Weights of a small transformer language model: MLP 3840 tanh GELU.
MLP neurons of a small language model. Each row is named by its layer, matrix (up: input weights) and neuron, and shows model dimensions 160-255. Each number is 128 + 32 x the weight over its row's rms, rounded and kept within 0 to 255. Numbers have three digits each.
Before each neuron's rows, "fires on" lists the tokens most often at its 100 highest values on Wikipedia text that the model never trained on; "fires after" lists the tokens most often just before its 100 highest values on Wikipedia text that the model never trained on. A number after a token or word is its count.

fires on: "|" 42, " |" 13, " to" 11, " the" 10, ":" 6, " of" 5
fires after: "\n" 42, " 1" 7, " similar" 6, "|" 6, " of" 5
L4.up2075:137063169155078127169062133113119148156081160189125162154082047133141123160181071105110092184091143107138144074172075156198145079135141203187102136131116106150104097085126083160162124100135156128166149093119161118082151114100111113185115086113130076137099130074158107114218126122080100155

fires on: " |" 26, ";" 26, " 0" 16, " —" 4
fires after: " 0" 20, ";" 16, " |" 14, "." 13, " " 9, " Swing" 9
L4.up2703:149096132055119104135138156142130151118115145120123108161184113157170152147128099150119101109148113167132105129131134164139120114156148092113085099116165178099153089092100146159128096083138107171032126151039115124168114160132144103158158127162148126107112102201166076126117106188191124109

fires on: "." 35, "av" 7, " Joseph" 6, " |" 5, "RA" 5
fires after: "." 21, " E" 18, " G" 15, " J" 9, " T" 8
L4.up392:094120073112103095208157110150158157101188136181097163144137199169164091119162136140100127143166123114085196093119110154131144048123144097134120133089164134091138156079122141148123133116151119096200135102081092096144150088150121092142149157133074176115170103124103138117088129112125155129

fires on: "O" 17, "C" 16, "R" 15, "M" 9, "G" 5
fires after: "\n" 37, "-" 30, "." 4
L4.up1089:115098150160121108165137132120126126067104136094153164103170112160121109109177112063166170128080101115119063147181210146160114138137127104172133113116121105126131077136146123140149115081101139168132107092102157125129145113085183116151160161110119187173179129133174169140122115106134132103

fires on: "\n" 96
fires after: "\n" 100
L4.up79:109136130122100096161148115139124160105066146107097155130155113178202169204131177148223097167105159087107122169111099100125192092093149182205061144179148137207164093068120183162183157110090157140132102120143087178141118151133109128114162103131129090129136094092169126081190204147145075145

fires on: " s" 26, " what" 9, " time" 6, " end" 6, " so" 4
fires after: " the" 35, " The" 8, " this" 6, " a" 5
L4.up823:104102128155112135073121080172140164152125137127107196144090131126105106135201154047103121112100117181160092156140137189195135112133169142112163157085143071071075081185088166137175165140104172084104185163100086173128138105100088108149079151129145149126121184147096120103082188122070074127

fires on: " |" 60, " place" 9, "." 6
fires after: " " 27, " 1" 10, " 2" 6, " first" 5, " hold" 4, " Win" 4
L4.up2222:127111163087085143177140070140151109073100140144139173125127098133071156094134102113140131094159197091172074097127170090140155133074141107148109172155147159112164127096078091116111104103099158178153137080112070080144181113100114115133137155175138091119116116107133126203136137045184097115

fires on: " |" 55, " P" 6, " W" 5, " E" 4
fires after: " |" 38, " Time" 5, " L" 5, " W" 4, " Pld" 4, " " 4
L4.up304:184158121093141152081125191170132146139104120115147187168156075118156139176121154129134129099083121162087155127151120136122078095163131178158194146130096097087091107079122140118141141222116087183081119114135120103140110097167156141139208142129142073125163162154134181131159113072112104109

fires on: " 3" 59, "3" 8
fires after: " |" 38, "|" 11, "-" 8, "," 6, " was" 6, "′" 4
L4.up1728:161214026127165088144103157086127071134112145063204159138157096103192142157204202124131118141133137119126091129103113094140123135174105108130215192194146092105133107102093118123138153150073169119123088129158128121097074129098142123140094142125147086138165085148115190162116160107122147166

fires on: " " 38, " |" 24, "\n" 10
fires after: " |" 75
L4.up14:170115098176032110122122106123161084072129130145170136107152127151057127156124120119157162111101127137132106218177154142154090081188093101130144101152126136165134158107153104100186155144080124153098153135154185115143148061177135130131061143125119174194114119149096108132136041141069139099

fires on: "\n" 42, " |" 27, " " 6, "year" 4
fires after: " |" 54, " " 16, "-" 4, "%" 4, " hold" 4
L4.up3218:065124160146175017106059083131089145139110215189148165136078187103058099070100167084138163180135158179130143122130098072107145107139137100189105067101125105143159120145177091107116143131163154134075142211134129115088119119085138122140184131117106127133089093121156125090113144095127124180

fires on: "3" 19, "2" 18, "4" 11, "p" 8, "w" 5, " W" 4
fires after: " (" 22, "-" 19, "^{" 11, "–" 10, "\n" 6, " +" 4
L4.up1755:181120099096110102103098148096113090156109096120099117153126128061119158137143149138127140180057174087142082113107149085124126135105173106087088115125127119164138191085167127101143151176141065092107083108050145142124164113124122176170127130131126117100145124104062070170151120083106124207

fires on: "==" 55, "em" 10
fires after: "\n" 57, " c" 6, " \"" 4
L4.up2823:120137161134125153134152143137116128077109127090138148147147080129183163127102139157158079162138084157177183135091092135123183162119120137152102086106135153129080106128090090111145138127098055102155147126073145126126133161132105140035106164148129119186162103121136130224165159100139129155

fires on: " |" 67, " " 15, "|" 5, "-" 4
fires after: " " 51, "|" 12, " |" 8, " 1" 7, "\n" 7
L4.up1490:173086114146148150126143144191149129145171175097157156148163109133124131124131113193118117155143063123167098123066139127120099119161145159166113108089059134070172115102075094116154144142089144165137166106120101126170152056106121098154153117149209064179093129138128105163170122072087154133

fires on: " |" 35, " Notes" 10, " Qualification" 5, " 4" 5, " Ref" 4
fires after: " |" 54, " 5" 4, " 6" 4
L4.up148:049135084173179162074127103060126136114139122170098151068122106137130192072104111067131152143126106101116105141179187110128173104111146096168172102161150126108119106117098127094132164129187118120150095150134160124115101148168188139119154161121124165107137164116134100116132127224128106102

fires on: "F" 18, "G" 18, " F" 12, "O" 7, "U" 6, "N" 6
fires after: "\n" 31, " (" 23, " \"" 9, "/" 7, "===" 6
L4.up3223:122127131132136099165138095172142100090149149110067113124147145156116132144125189131164090071078155142155095201131116124095142066115151134092141134097187099100183088099142136095122080198127129145138140095128140102100145152081086146128156121145182144154117123155121180104129177030157104144

fires on: "\n" 46, " |" 20, "." 4, ";" 4, " Champions" 4
fires after: " |" 49, "|---|---|---|---|---|---|" 5, "BL" 4
L4.up370:133143052158118072161141129117206166132159106171081137119123159084104109148157153089138150127127148110153201112118121113177152185113122112135123099175131063185124152169097103153116138157119114109238186187162168102123123123143142112136090136151138104105047138125117145134165094095111176170

fires on: "0" 20, "6" 16, "7" 12, "3" 7, "4" 6, "9" 5
fires after: "." 50, "," 23, "-" 4
L4.up1476:077208177140157111071151098119113185159049138169143148163126097094140107116201155135172079141148174060071112105092162122117158090125095116150134151135122116151071154135138171104114144206138118138121162185128077122117172127115107162120144130167091133146107146116170148121121133159126132122

fires on: " |" 69, "|" 20, " Association" 4
fires after: " " 26, "\n" 20, ")" 4
L4.up760:125089119047150119116131091130177159166095150128107191174135126180159103116155120132167137146068097125144138026161133171132111105119153115111114121087139188127127148133163109117098077143090066151123172113080113174151125173103083141166177102106114096169152101071125084187147208133098143121

fires on: " |" 48, "," 10, ";" 5, "-" 4
fires after: " 0" 17, " 1" 13, " 5" 12, " 6" 7, " K" 6
L4.up512:160108162144090122131174162167081087161177093139128160079095194127149106149078161113100158134147106111133177148167112069116102124156117144075142150173058170107158131161118177149167103111148086136050097094072183082172136089135148146160083218139192185137138135132128103191147169152150119142

fires on: "\"" 31, "end" 13, "os" 7, " Hod" 4
fires after: "\n" 31, " K" 14, " C" 6, " c" 4, "C" 4
L4.up3628:155136053096096157115120144156129102100191109091099130178190135170144070190133139165160082151102108077156174122127120105111142156137135146124110131162127107116155147139097140129170101135154108130099098131129152086109106108069090182095138144122169220158124176146102118094147128150194054150

fires on: "," 91, "-" 5
fires after: " 1" 21, " 3" 12, " 2" 11, " 57" 4, " 5" 4
L4.up1928:081102141147085153135176171096132108119202087155136120167141146113125160093161137166157158104127124103141132103095107138127146105126175109187123153161155084177120164151142118106109072123145146030089145165099166091136097127143123110092111141131141112174135128155193173061148105082121153110

fires on: " States" 22, " national" 12, " US" 8, "ian" 7, "." 5, " Australian" 5
fires after: " United" 22, " the" 19, "As" 6, "S" 5
L4.up2593:123159134104142124176163102206130144107152148155165099113108108179166059102109102109123118112141092154138055126118087116106165112118180117137131172136186196110127132107129107179133101069164169116099084091093157128114071067145139190120131160115140106167087176125110171134132047101126131058

fires on: ":" 42, "ast" 8, " un" 7, "ou" 4
fires after: " 1" 14, " 3" 10, " 4" 9, " 2" 7, " f" 7, " an" 7
L4.up403:131158119117092119095095120115058099148166119130179094184107125132145158135145116148092128128118141165073167085154096081131107167163178116104078084112096147131177129198184135090161125098129119117182139154065096133179089174105124079138176141106107107128206160214101091110127148119133130087

fires on: "–" 28, " of" 18, "end" 17, "-" 9, "ud" 5
fires after: " K" 15, " 1" 15, " one" 14, " 6" 8, " Br" 5, " 7" 5
L4.up2935:082145114095112145084167084109101099124148155124104160117084156085158094124119160115140122069163140175131147077114091159155053073111079184150114056059131154157171120139078120110159138095113121114148066141143207161150179138135137176186143142176148178043118101139213150122187100119110115194

fires on: " |" 39, " " 11, "." 7, "\n" 5
fires after: " |" 42, " " 14
L4.up2210:169117105137041122012129176148149108137149154203156138103130109140077100171099141134175063152111107190150144158119163157065089049103092062102142116157139164091129124134098088150081140155103077141169146117135119102152180106151116152129092174144112105114186131110075140165125157141080161159

fires on: "." 97
fires after: " St" 13, " J" 11, " M" 11, " U" 11, " P" 5
L4.up507:084163137129110111189163150134124089142106082084110172152082113170158123146142151140133072073117151116062132161131079132127172088124132117155154136097150100126119077148149149172119143127148137140189131139153080150182102144115108145120063146146120111089166126094135097148135144133115100131

fires on: "\n" 42, "." 20
fires after: "\n" 43, " St" 7, "st" 4
L4.up3539:096146114101161186158161133069096086140128134162133153131151092108127124156174167128098092116124193141088101154083147097113118095134116136126179197119143142146147080134130211160132064132171085151138151167137061140187112143153145144125139139146073123202089115075147174079137164163142143129

fires on: " |" 51, "-" 19, ":" 12
fires after: " " 43, "\n" 20, "|" 5, " |" 4, " Republican" 4, " Loss" 4
L4.up632:062157093098126138085131142159108123112135147118113093108077108132194167082148160115149078145191144152144145094147156126126099178134116135175113035119159122120157136094167113150096156117122068147154090080136123151204138076156180187191103176110116153128131100121093088184129110137136168133